Part of a small language model's weights: normalized queries and keys.
MLP neurons of a small language model. Each row is named by its layer, matrix (gate and up: input weights) and neuron, and shows model dimensions 405-468. Each number is 50 + 15 x the weight over its row's rms, rounded and kept within 0 to 99. A neuron's up and down rows have the sign that makes its largest values positive.
A block is one neuron, or neurons of one layer that tend to fire together. After each block is what it responds to, as a language model described it from the Wikipedia text at the highest values.

L3.gate144:54 69 47 53 55 68 61 68 56 61 66 24 24 47 56 39 52 53 65 55 66 52 51 62 47 41 36 48 39 47 50 59 38 59 35 70 70 50 44 29 63 48 55 54 64 53 54 32 60 30 46 47 58 65 14 49 25 49 42 55 60 51 43 28
L3.up144:44 52 72 50 64 33 32 39 37 48 76 67 50 55 46 69 51 23 21 34 56 25 54 74 31 29 60 61 51 50 54 33 40 71 48 44 36 50 59 71 42 51 34 54 42 41 42 74 40 70 37 56 43 73 30 38 53 54 59 63 60 55 51 51
L3.gate240:68 45 58 58 32 47 72 53 47 77 55 69 40 53 50 43 46 59 51 75 33 48 54 52 38 32 41 59 62 48 51 47 53 49 56 41 29 72 61 82 56 22 37 61 62 61 45 54 66 48 70 59 46 70 42 66 48 39 58 43 35 38 11 67
L3.up240:43 76 45 26 38 68 63 43 60 41 36 65 33 53 71 50 41 35 59 37 62 24 54 61 30 68 32 58 42 47 43 45 51 44 44 50 49 37 33 67 57 51 51 72 57 60 36 48 63 61 67 22 47 50 60 61 17 26 50 65 43 48 49 58
L3.gate539:32 59 37 60 48 30 47 65 67 58 49 21 52 51 72 68 56 38 46 44 32 44 45 40 39 69 65 70 53 68 59 41 32 57 72 63 63 77 47 79 22 25 58 55 29 39 56 44 39 57 37 49 44 59 51 48 62 40 62 42 65 57 53 39
L3.up539:41 49 59 39 67 45 60 34 32 41 56 37 34 63 61 34 48 67 44 46 48 38 38 86 29 38 65 44 45 56 61 80 67 52 47 25 42 46 32 26 58 53 30 61 44 66 53 74 49 39 47 32 48 55 32 58 53 53 51 42 35 54 60 59
L3.gate554:44 31 68 44 56 66 55 45 43 58 51 34 51 63 30 68 38 56 43 59 45 72 43 38 51 41 51 25 57 66 43 54 57 55 39 55 65 85 51 36 56 34 61 45 47 65 45 39 75 30 34 24 22 52 47 51 43 60 63 32 43 60 60 42
L3.up554:29 40 50 64 68 53 69 52 28 37 00 52 20 35 38 48 41 50 33 27 42 34 44 50 84 41 45 49 38 59 58 60 19 54 61 39 59 66 36 52 33 55 61 43 58 24 44 45 62 28 51 45 51 60 51 75 73 54 54 55 58 64 65 27
L3.gate712:64 61 82 53 57 33 67 60 22 73 36 54 28 36 48 48 44 34 43 56 37 38 44 71 50 62 51 47 55 53 52 74 53 24 49 51 67 17 33 92 55 55 53 29 81 81 76 53 55 70 47 51 86 77 59 47 66 35 72 30 31 33 51 56
L3.up712:48 51 63 45 64 52 66 67 46 82 44 68 76 38 43 47 66 66 38 48 50 69 53 59 52 47 52 46 88 42 51 77 36 42 22 52 43 57 22 47 69 43 45 48 55 37 16 66 53 32 45 40 71 53 50 39 92 39 23 59 50 58 17 47
L3.gate776:48 46 50 18 33 52 60 64 42 40 55 42 60 32 63 27 03 57 53 65 55 53 70 33 34 61 37 68 47 57 47 67 47 69 41 39 57 44 55 43 40 46 39 60 32 74 60 81 30 57 43 59 55 67 57 76 34 75 33 55 50 53 82 57
L3.up776:60 59 46 49 52 52 48 52 43 56 56 56 41 68 39 48 51 75 57 52 41 62 46 46 56 65 68 40 29 61 43 61 33 84 47 63 57 65 73 29 43 34 49 45 41 57 43 67 44 40 56 27 52 51 45 35 53 64 65 45 43 89 55 42
L3.gate882:62 34 54 46 51 44 25 22 63 57 80 72 29 31 41 45 56 56 84 29 26 40 33 54 33 72 43 27 34 32 74 50 17 26 44 60 75 50 58 60 49 41 31 53 18 40 29 59 33 38 57 62 57 49 39 56 46 43 43 51 32 46 52 68
L3.up882:59 34 66 38 59 40 52 45 81 45 47 44 45 69 21 55 63 58 50 62 16 30 46 78 41 63 52 60 59 25 61 44 41 31 59 60 48 62 17 47 70 66 49 45 40 43 50 16 55 41 45 52 44 59 57 71 63 61 59 13 51 49 27 73
L3.gate915:47 35 60 60 47 41 55 58 68 80 74 43 23 42 73 71 60 45 50 36 72 43 28 73 38 40 13 49 47 60 53 68 55 41 58 82 31 61 69 49 29 48 58 61 46 59 46 35 41 61 45 76 56 75 38 44 40 48 72 65 46 60 50 76
L3.up915:49 55 64 51 50 32 69 46 44 54 03 66 50 60 44 46 23 37 53 54 30 56 46 38 33 37 37 25 40 45 38 61 64 41 55 47 67 52 49 58 25 46 40 48 55 56 27 41 45 61 49 64 36 57 18 37 38 49 26 60 50 76 51 41
L3.gate976:46 33 45 52 14 28 52 32 26 77 36 22 65 23 43 64 47 58 56 73 60 49 36 43 26 39 41 57 35 61 26 59 32 58 70 55 53 59 60 60 57 31 51 44 37 48 61 28 54 33 59 37 31 42 42 63 38 58 54 55 49 68 44 60
L3.up976:59 36 63 56 45 48 35 34 24 57 69 39 28 48 29 44 23 34 54 35 49 37 25 61 26 39 15 55 52 30 60 66 41 65 41 58 61 67 44 68 65 71 17 37 28 45 35 24 44 50 51 42 20 66 28 50 31 52 57 72 45 34 41 71
L3.gate983:70 58 52 60 72 60 54 58 17 64 13 69 54 47 21 38 36 60 38 42 58 44 20 63 65 18 33 44 18 44 37 64 44 41 58 27 75 51 49 47 50 58 43 40 42 54 43 61 42 37 18 70 59 36 75 67 44 85 07 58 65 44 60 32
L3.up983:74 51 60 54 62 23 49 85 63 40 48 60 37 61 37 39 41 37 48 87 41 66 61 49 51 23 73 54 72 58 45 57 64 52 50 58 43 33 61 63 72 57 47 55 56 67 74 68 67 40 50 55 55 58 43 48 31 43 40 68 37 63 45 54
L3.gate1010:42 54 88 71 34 46 51 25 30 62 48 52 44 39 62 42 49 59 34 58 52 51 54 37 52 39 29 54 58 64 49 81 31 69 42 66 52 55 67 38 58 18 51 53 49 45 53 74 32 65 50 54 71 38 66 19 54 50 64 73 29 62 51 45
L3.up1010:34 56 26 64 58 56 53 45 53 46 36 41 36 52 82 42 66 27 27 49 43 63 57 69 31 40 68 35 63 38 52 40 49 84 51 16 56 74 30 31 17 56 50 63 81 44 52 38 37 69 75 36 40 73 59 55 32 52 47 52 43 31 46 55
L3.gate1022:49 43 47 48 76 28 65 37 31 56 50 34 41 59 82 30 12 47 36 42 51 72 57 60 42 84 66 61 46 32 62 54 60 14 55 67 44 29 36 63 41 49 59 25 17 27 45 38 84 30 40 35 43 34 26 45 55 40 52 36 34 41 31 68
L3.up1022:64 69 73 49 61 65 79 21 41 63 44 15 47 24 69 51 56 43 51 55 30 38 10 43 37 53 24 36 70 54 62 32 59 42 58 49 55 81 67 37 26 47 10 42 05 33 62 67 55 48 50 70 59 42 56 30 51 65 19 59 42 29 40 56
L3.gate1081:42 42 31 67 57 57 34 13 58 51 57 34 60 36 26 60 33 36 58 60 55 39 42 42 47 50 63 65 69 69 44 80 35 51 52 78 27 46 53 30 51 57 66 56 57 41 50 48 47 34 37 53 45 48 62 41 47 55 66 45 67 36 50 63
L3.up1081:13 85 47 42 58 38 45 44 37 62 59 68 37 37 54 71 51 54 48 61 67 53 25 40 78 56 64 59 64 73 66 87 50 60 33 57 34 26 61 36 62 45 47 38 35 34 50 47 49 61 61 38 37 56 84 68 42 53 41 39 27 79 73 25
L3.gate1172:40 32 44 63 59 64 57 46 39 65 49 24 43 66 67 46 53 86 23 52 48 69 36 30 41 52 25 28 51 46 58 49 49 48 51 40 62 39 40 75 45 23 37 39 50 53 56 49 34 48 67 52 47 54 73 39 43 54 38 66 34 43 40 58
L3.up1172:53 38 37 78 50 55 50 59 44 72 61 35 73 69 49 42 35 60 42 64 52 57 50 45 30 62 52 57 75 61 70 63 44 50 27 47 55 61 57 51 53 41 29 59 41 45 61 73 42 42 76 76 46 41 69 55 34 34 47 52 68 72 58 28
L3.gate1236:54 53 72 44 97 56 40 65 62 71 73 42 45 58 34 30 37 67 60 47 59 33 58 55 56 55 42 28 61 59 53 35 35 41 39 62 40 72 67 84 28 35 54 69 41 67 44 58 50 42 53 25 69 42 53 49 63 75 45 72 41 36 60 65
L3.up1236:57 43 23 59 22 37 22 41 60 53 54 58 44 52 49 63 35 71 22 44 29 44 48 32 56 31 64 46 34 74 81 76 58 55 29 49 43 45 19 48 42 36 49 43 58 33 45 26 51 36 35 56 59 54 45 46 62 22 45 35 66 57 58 49
L3.gate1326:65 30 15 47 53 44 46 32 19 60 54 53 78 60 17 41 38 20 46 51 56 59 30 57 44 60 60 05 40 72 57 50 23 65 37 63 54 61 62 72 41 65 51 34 35 51 58 32 53 37 69 65 47 75 28 30 75 52 69 26 54 42 54 52
L3.up1326:14 74 70 49 37 42 62 53 56 57 45 58 52 59 65 73 46 45 24 44 82 36 97 40 54 10 41 39 62 64 56 62 66 58 52 57 40 41 68 58 65 54 48 18 63 34 53 85 57 55 29 21 49 33 54 45 42 35 32 37 38 66 60 40
Census boilerplate verbs

L5.gate102:59 55 54 68 42 44 60 44 48 34 48 46 49 30 49 64 60 58 52 62 74 55 40 82 30 60 49 42 46 54 65 68 61 44 69 52 44 57 50 46 71 85 22 72 48 48 21 34 34 37 26 46 31 61 45 45 33 48 41 53 48 68 64 45
L5.up102:46 53 66 50 76 68 50 32 53 79 60 36 38 37 36 55 52 33 47 71 53 59 56 59 46 49 64 60 61 71 83 56 37 48 42 60 45 64 68 50 70 71 35 63 55 30 30 33 64 60 49 52 47 53 84 71 43 70 30 65 46 42 68 33
Predictable-continuation word starts

L5.gate666:54 33 56 47 30 43 51 50 55 34 62 63 42 55 60 45 61 54 49 38 44 33 61 42 24 25 42 55 72 67 56 46 69 48 65 70 58 72 49 37 42 52 53 33 57 63 37 76 65 29 38 40 59 79 52 46 57 42 68 45 38 64 54 64
L5.up666:68 65 54 74 58 52 50 52 51 69 49 68 59 62 68 52 69 69 25 65 62 39 33 53 57 77 56 35 49 41 29 38 64 45 74 52 47 56 63 48 46 74 47 64 57 59 72 78 57 45 45 35 47 71 31 53 44 43 49 67 40 43 51 67
Wikipedia section headings

L8.gate417:35 60 14 56 46 45 68 44 33 49 34 57 59 71 39 59 53 46 16 16 61 24 37 87 40 50 74 65 30 65 62 74 37 29 59 62 51 68 43 46 53 40 66 28 52 37 27 50 81 71 72 68 45 58 42 52 52 48 35 52 81 38 44 35
L8.up417:29 38 32 68 39 23 52 39 50 54 33 57 58 33 58 52 43 54 50 43 37 33 37 50 59 33 61 47 46 62 45 27 76 56 60 13 35 48 24 40 45 74 45 39 59 55 49 59 67 44 29 31 33 38 47 43 44 49 39 62 48 57 58 40
L8.gate855:58 51 58 64 70 46 60 59 48 48 20 33 59 08 21 20 75 37 72 53 59 50 42 56 56 63 46 50 43 47 53 54 27 83 50 43 19 62 40 27 69 32 60 56 51 52 62 65 43 84 28 48 46 44 78 31 58 75 53 50 56 48 56 24
L8.up855:33 46 26 55 41 14 33 61 50 31 45 55 55 47 68 37 89 48 51 17 56 69 82 11 25 52 63 38 46 58 64 51 52 57 54 65 72 66 53 54 60 61 46 58 54 53 22 78 46 22 69 50 53 43 50 50 50 43 36 42 82 47 59 51
L8.gate891:19 44 78 63 62 55 36 52 22 59 53 38 54 43 29 30 74 49 40 50 62 77 62 79 34 40 43 23 45 53 64 52 29 63 57 52 56 48 59 71 57 45 41 71 68 35 30 38 28 50 44 75 29 39 65 33 25 66 57 38 54 47 55 38
L8.up891:35 38 60 25 67 55 26 40 33 52 53 54 49 52 48 45 53 67 42 22 49 39 62 54 38 37 33 56 47 34 33 43 58 57 38 60 77 41 56 59 62 47 45 36 61 34 48 68 56 53 77 39 27 46 44 79 63 63 52 50 68 51 51 64
L8.gate1302:51 78 53 52 48 48 61 28 56 47 70 33 44 39 58 61 63 47 21 39 52 18 53 47 36 56 51 33 28 49 42 27 40 31 30 69 48 36 47 41 42 44 61 65 51 36 09 73 60 53 26 22 35 55 55 55 50 58 24 37 65 48 26 61
L8.up1302:46 66 77 56 65 24 45 32 48 56 32 28 53 31 39 64 58 41 49 46 46 38 45 54 45 38 55 71 31 55 57 71 57 53 47 36 64 64 47 53 31 62 61 56 28 63 78 66 64 60 54 65 42 40 41 58 32 39 47 38 39 42 22 40
Table and infobox headers

L3.gate68:55 41 65 46 51 65 41 30 48 48 55 61 34 48 52 44 53 50 22 73 48 55 47 47 38 81 55 47 18 49 38 81 39 66 58 95 14 60 28 59 76 45 65 46 45 53 34 53 66 41 51 45 48 27 47 31 54 36 65 37 63 46 69 44
L3.up68:39 65 39 75 57 48 23 58 61 87 32 53 47 48 47 95 29 43 51 52 60 50 43 40 51 51 50 56 21 50 63 29 77 31 64 43 72 45 51 46 54 42 40 45 41 57 37 43 63 40 43 40 60 51 56 05 29 72 49 48 39 54 51 29
L3.gate122:45 54 47 59 24 57 47 58 72 68 45 58 57 41 53 75 49 27 42 46 57 80 45 38 26 38 60 56 49 93 49 13 27 50 64 67 47 48 51 70 53 68 73 43 48 71 56 55 41 29 54 80 46 54 52 44 50 33 43 49 28 31 44 65
L3.up122:44 53 42 53 52 50 78 46 47 45 64 45 54 55 48 39 54 67 67 35 43 30 60 46 41 49 62 42 71 65 34 56 52 76 30 84 51 58 64 47 55 55 39 38 47 54 41 56 43 35 31 35 50 40 53 70 81 70 50 42 80 65 73 84
L3.gate226:37 30 50 42 48 64 59 56 60 38 24 51 26 50 41 80 45 54 55 30 59 39 48 47 56 53 64 49 52 33 58 47 69 14 38 92 38 46 30 28 57 66 77 43 34 31 55 46 54 60 55 63 50 83 07 40 31 33 62 56 54 63 53 60
L3.up226:52 24 56 40 46 51 30 50 65 48 78 52 48 79 51 65 32 61 44 51 70 39 75 56 50 53 66 48 67 40 38 51 51 45 64 75 57 39 89 45 06 50 43 43 53 53 47 19 64 42 40 27 47 55 44 23 43 26 72 38 54 61 42 83
L3.gate249:78 56 39 69 44 42 44 56 58 38 71 51 35 58 54 82 50 59 58 48 57 60 49 47 41 44 56 64 49 84 15 56 49 45 46 45 66 73 51 65 59 51 83 34 68 57 58 76 28 52 57 46 59 48 46 64 43 47 27 34 72 41 37 44
L3.up249:69 64 53 63 56 51 35 50 57 34 23 58 64 56 55 56 59 81 46 57 71 35 56 54 43 66 37 53 50 51 47 50 81 26 57 54 64 62 31 40 56 67 66 29 54 62 49 57 67 64 36 47 32 66 28 61 30 64 54 57 74 28 45 41
L3.gate267:48 51 59 49 64 64 37 50 56 50 64 51 64 90 33 47 53 37 52 36 40 38 37 63 16 60 77 61 41 27 53 80 68 57 48 51 53 80 29 76 38 35 63 32 16 64 61 42 73 33 62 56 50 48 50 36 59 51 55 53 63 44 76 48
L3.up267:35 45 50 54 30 23 32 45 70 32 50 17 43 47 53 25 34 68 88 33 51 71 84 57 55 15 32 50 31 41 53 65 54 65 68 25 61 83 66 54 61 54 45 50 41 65 36 42 69 43 56 43 77 26 22 61 67 59 51 79 40 62 29 69
L3.gate348:37 51 33 70 45 88 35 74 39 42 50 41 19 44 46 57 36 56 47 12 47 51 27 33 23 57 57 50 50 56 50 62 63 48 61 58 74 35 21 45 29 47 39 20 64 32 51 34 49 51 22 55 54 45 46 32 33 64 65 54 27 46 53 54
L3.up348:39 23 38 44 65 62 55 45 51 72 60 42 31 51 40 50 55 65 44 09 38 62 39 43 41 58 36 56 45 41 68 69 49 88 50 77 76 26 61 49 66 46 35 33 43 59 68 62 44 49 26 55 50 85 16 30 09 59 78 21 38 16 60 17
L3.gate528:39 55 18 52 37 48 42 43 64 40 37 70 41 55 45 45 44 54 56 35 39 62 37 41 96 45 57 34 43 47 48 28 38 56 52 72 71 57 51 46 45 51 60 79 28 51 48 48 44 35 38 33 65 57 58 43 36 54 56 67 39 59 55 71
L3.up528:44 39 50 43 78 59 51 36 56 63 22 59 63 36 49 59 36 75 37 43 42 38 43 07 37 38 54 39 47 59 45 63 45 38 50 77 44 34 73 51 33 69 19 43 70 24 55 58 39 50 49 43 38 44 20 28 55 56 56 52 37 44 47 57
L3.gate706:66 56 46 64 48 61 54 33 45 62 59 27 54 46 60 53 50 49 71 30 75 29 63 30 53 56 57 45 47 45 58 48 62 68 29 99 72 26 20 59 72 29 83 59 53 78 62 49 52 54 45 27 67 48 61 33 64 52 78 57 71 50 65 34
L3.up706:21 56 86 61 36 44 54 44 47 56 66 65 47 58 54 48 34 76 80 48 49 77 52 54 53 80 63 69 59 42 21 66 47 60 71 48 78 37 57 63 61 74 42 58 39 71 65 37 50 61 64 28 37 48 41 17 39 44 50 70 45 33 33 45
L3.gate711:66 55 68 43 45 54 45 44 83 33 46 51 26 33 64 60 50 39 45 31 64 55 63 78 56 56 52 40 25 29 38 40 38 40 75 68 76 55 63 53 56 62 60 73 50 37 64 19 58 51 47 36 16 27 43 43 52 65 49 47 45 73 57 74
L3.up711:47 40 43 22 52 60 34 24 50 30 51 60 52 54 23 24 63 27 35 54 56 68 59 48 42 39 59 72 52 59 78 59 43 56 57 35 57 41 56 64 66 81 61 61 23 66 39 40 59 55 37 58 57 54 51 44 72 68 60 45 68 18 55 35
L3.gate785:39 43 65 24 33 49 43 28 31 65 41 65 55 43 59 74 46 40 59 53 33 55 55 46 56 47 42 31 48 45 59 18 50 51 54 50 69 59 38 69 11 59 81 36 68 42 49 59 48 52 52 40 72 16 36 57 75 55 36 39 37 26 31 43
L3.up785:55 43 79 23 18 78 25 45 47 41 10 42 29 38 34 31 19 45 19 14 55 19 59 60 69 52 65 59 35 37 58 29 55 31 52 38 72 43 54 64 43 35 74 42 68 50 40 40 72 35 35 36 70 56 82 60 69 36 30 33 38 70 31 51
L3.gate801:32 51 49 42 33 54 47 44 32 54 54 29 46 69 43 41 23 55 29 36 48 58 41 44 42 44 50 59 52 27 56 51 53 63 28 52 63 53 58 63 66 56 33 60 57 62 51 67 38 49 48 40 48 28 73 83 63 54 58 50 48 69 55 56
L3.up801:51 54 39 29 74 42 47 51 44 48 54 53 44 53 31 53 49 49 52 45 26 37 64 63 53 76 45 32 54 21 70 52 31 46 75 31 54 45 79 56 53 40 55 39 32 45 52 63 56 71 62 07 33 41 40 44 35 73 84 50 64 48 48 73
L3.gate828:49 23 47 45 83 49 42 68 58 41 44 49 38 50 57 47 31 26 61 49 35 48 39 48 67 53 64 46 20 68 52 55 39 59 59 51 52 19 72 43 49 76 66 37 59 53 51 67 47 33 72 57 62 65 42 40 64 56 54 72 67 50 70 41
L3.up828:59 31 42 30 59 46 53 60 43 52 23 43 45 46 46 26 60 58 77 25 77 24 48 36 44 74 56 52 41 59 47 64 52 54 61 28 78 46 51 36 63 62 54 63 61 38 32 60 56 49 61 68 76 52 31 74 44 24 36 50 70 70 34 60
L3.gate980:33 57 56 61 60 58 56 30 62 45 57 30 49 65 44 59 27 53 35 28 57 40 33 35 58 55 31 56 60 26 53 57 39 41 33 52 51 46 58 80 24 28 46 39 58 70 53 37 55 52 20 32 66 65 58 42 44 50 61 48 69 45 55 46
L3.up980:47 53 16 56 73 63 69 53 40 55 62 59 70 71 03 53 77 74 63 55 38 39 57 45 49 59 63 51 31 39 50 35 61 64 36 39 61 52 51 61 65 46 81 43 47 61 55 48 71 57 47 36 69 35 62 51 71 35 28 48 39 00 49 55
L3.gate1135:55 73 40 55 47 46 37 63 44 63 76 78 56 67 51 24 68 30 31 73 78 87 47 65 64 50 54 83 60 58 60 43 49 64 66 53 72 38 62 52 23 74 71 76 30 39 46 53 51 38 64 65 55 37 41 36 32 57 41 56 60 43 77 46
L3.up1135:48 53 43 44 45 41 51 48 72 54 51 09 20 65 73 51 53 62 38 35 74 26 48 36 42 58 34 68 46 53 44 71 48 52 48 44 26 29 58 56 36 54 57 41 49 48 51 40 25 50 61 52 51 49 59 55 47 58 45 49 76 48 51 88
L3.gate1248:44 30 45 50 31 71 41 48 46 76 55 65 28 58 75 54 63 27 53 39 39 57 41 42 66 38 59 58 15 53 76 42 36 38 45 26 42 59 41 35 66 46 42 36 30 43 47 58 55 39 73 47 59 47 42 55 50 47 60 52 45 43 60 64
L3.up1248:36 43 46 51 39 35 49 56 26 71 49 48 34 51 68 30 62 65 71 44 70 60 31 50 38 57 41 43 59 66 31 40 53 13 54 80 80 74 44 50 61 57 54 53 42 52 40 42 51 31 70 41 27 28 65 70 38 68 39 66 60 63 62 44
L3.gate1289:46 34 27 35 42 57 47 69 57 43 36 32 36 43 47 55 60 61 42 46 45 49 78 50 27 80 40 68 29 58 54 42 49 20 52 42 41 47 88 46 17 52 45 57 46 40 34 54 57 56 49 57 70 49 62 42 28 47 58 46 38 52 46 47
L3.up1289:49 32 71 24 29 47 57 49 45 29 29 22 54 29 33 49 21 49 60 67 56 52 41 56 39 67 37 53 39 47 61 37 45 54 39 70 45 62 45 24 46 36 27 36 66 56 67 30 61 49 72 37 65 39 30 18 67 69 88 48 76 21 74 60
Wikipedia section headings

L8.gate215:49 71 53 39 43 88 60 39 64 53 58 53 48 70 46 67 27 38 55 47 76 77 25 49 35 50 53 49 66 48 35 50 36 53 83 47 77 65 29 26 51 83 45 34 62 48 43 43 65 45 37 42 53 39 71 15 33 61 33 66 43 30 38 59
L8.up215:39 70 62 64 51 75 23 45 47 57 41 33 51 39 27 33 53 46 53 61 69 61 42 54 59 48 52 57 68 54 42 67 47 50 59 38 30 46 44 43 61 76 65 48 59 41 59 59 30 40 56 53 21 57 49 37 65 42 36 48 37 50 42 56
L8.gate291:40 50 78 36 61 29 52 54 76 84 20 64 51 29 56 39 70 40 50 70 57 59 09 80 63 62 50 54 56 43 59 48 45 70 67 16 42 57 68 42 36 30 36 56 48 57 51 58 68 54 49 65 81 68 37 64 57 43 58 15 33 30 55 38
L8.up291:71 48 37 50 24 70 30 52 77 62 47 42 32 71 51 26 12 66 49 52 21 53 54 61 53 48 38 66 38 51 51 59 07 36 46 47 80 48 39 40 52 46 65 73 71 57 25 40 65 74 51 58 62 42 36 56 33 71 48 22 16 55 36 46
L8.gate723:79 54 58 19 37 58 44 50 29 75 40 39 65 61 72 51 55 61 36 51 63 68 15 77 58 45 41 39 60 61 54 66 74 58 82 52 51 16 79 56 43 58 56 70 43 63 32 35 56 54 43 44 50 21 43 59 55 45 54 16 35 49 58 62
L8.up723:41 45 61 52 49 60 51 43 75 50 56 45 55 50 32 55 46 50 21 36 41 70 52 32 60 75 73 24 66 46 52 38 49 52 94 55 55 41 63 32 24 68 59 35 55 69 59 60 65 50 63 63 32 49 52 60 53 57 47 50 25 48 39 67
L8.gate1118:83 47 40 48 45 60 43 49 51 42 50 69 24 82 44 43 35 40 73 41 87 52 39 45 43 43 59 67 99 43 34 68 58 35 69 54 49 49 43 68 65 68 51 43 49 60 43 43 61 64 41 59 36 58 66 49 57 66 32 53 18 41 70 33
L8.up1118:52 71 00 50 61 43 32 55 70 42 35 56 52 47 75 56 88 68 46 45 59 43 60 55 71 72 72 73 67 40 49 45 71 67 64 54 42 55 32 58 49 36 65 70 31 62 54 39 38 73 60 45 53 61 41 74 51 61 54 45 22 14 48 42
Indefinite article after verbs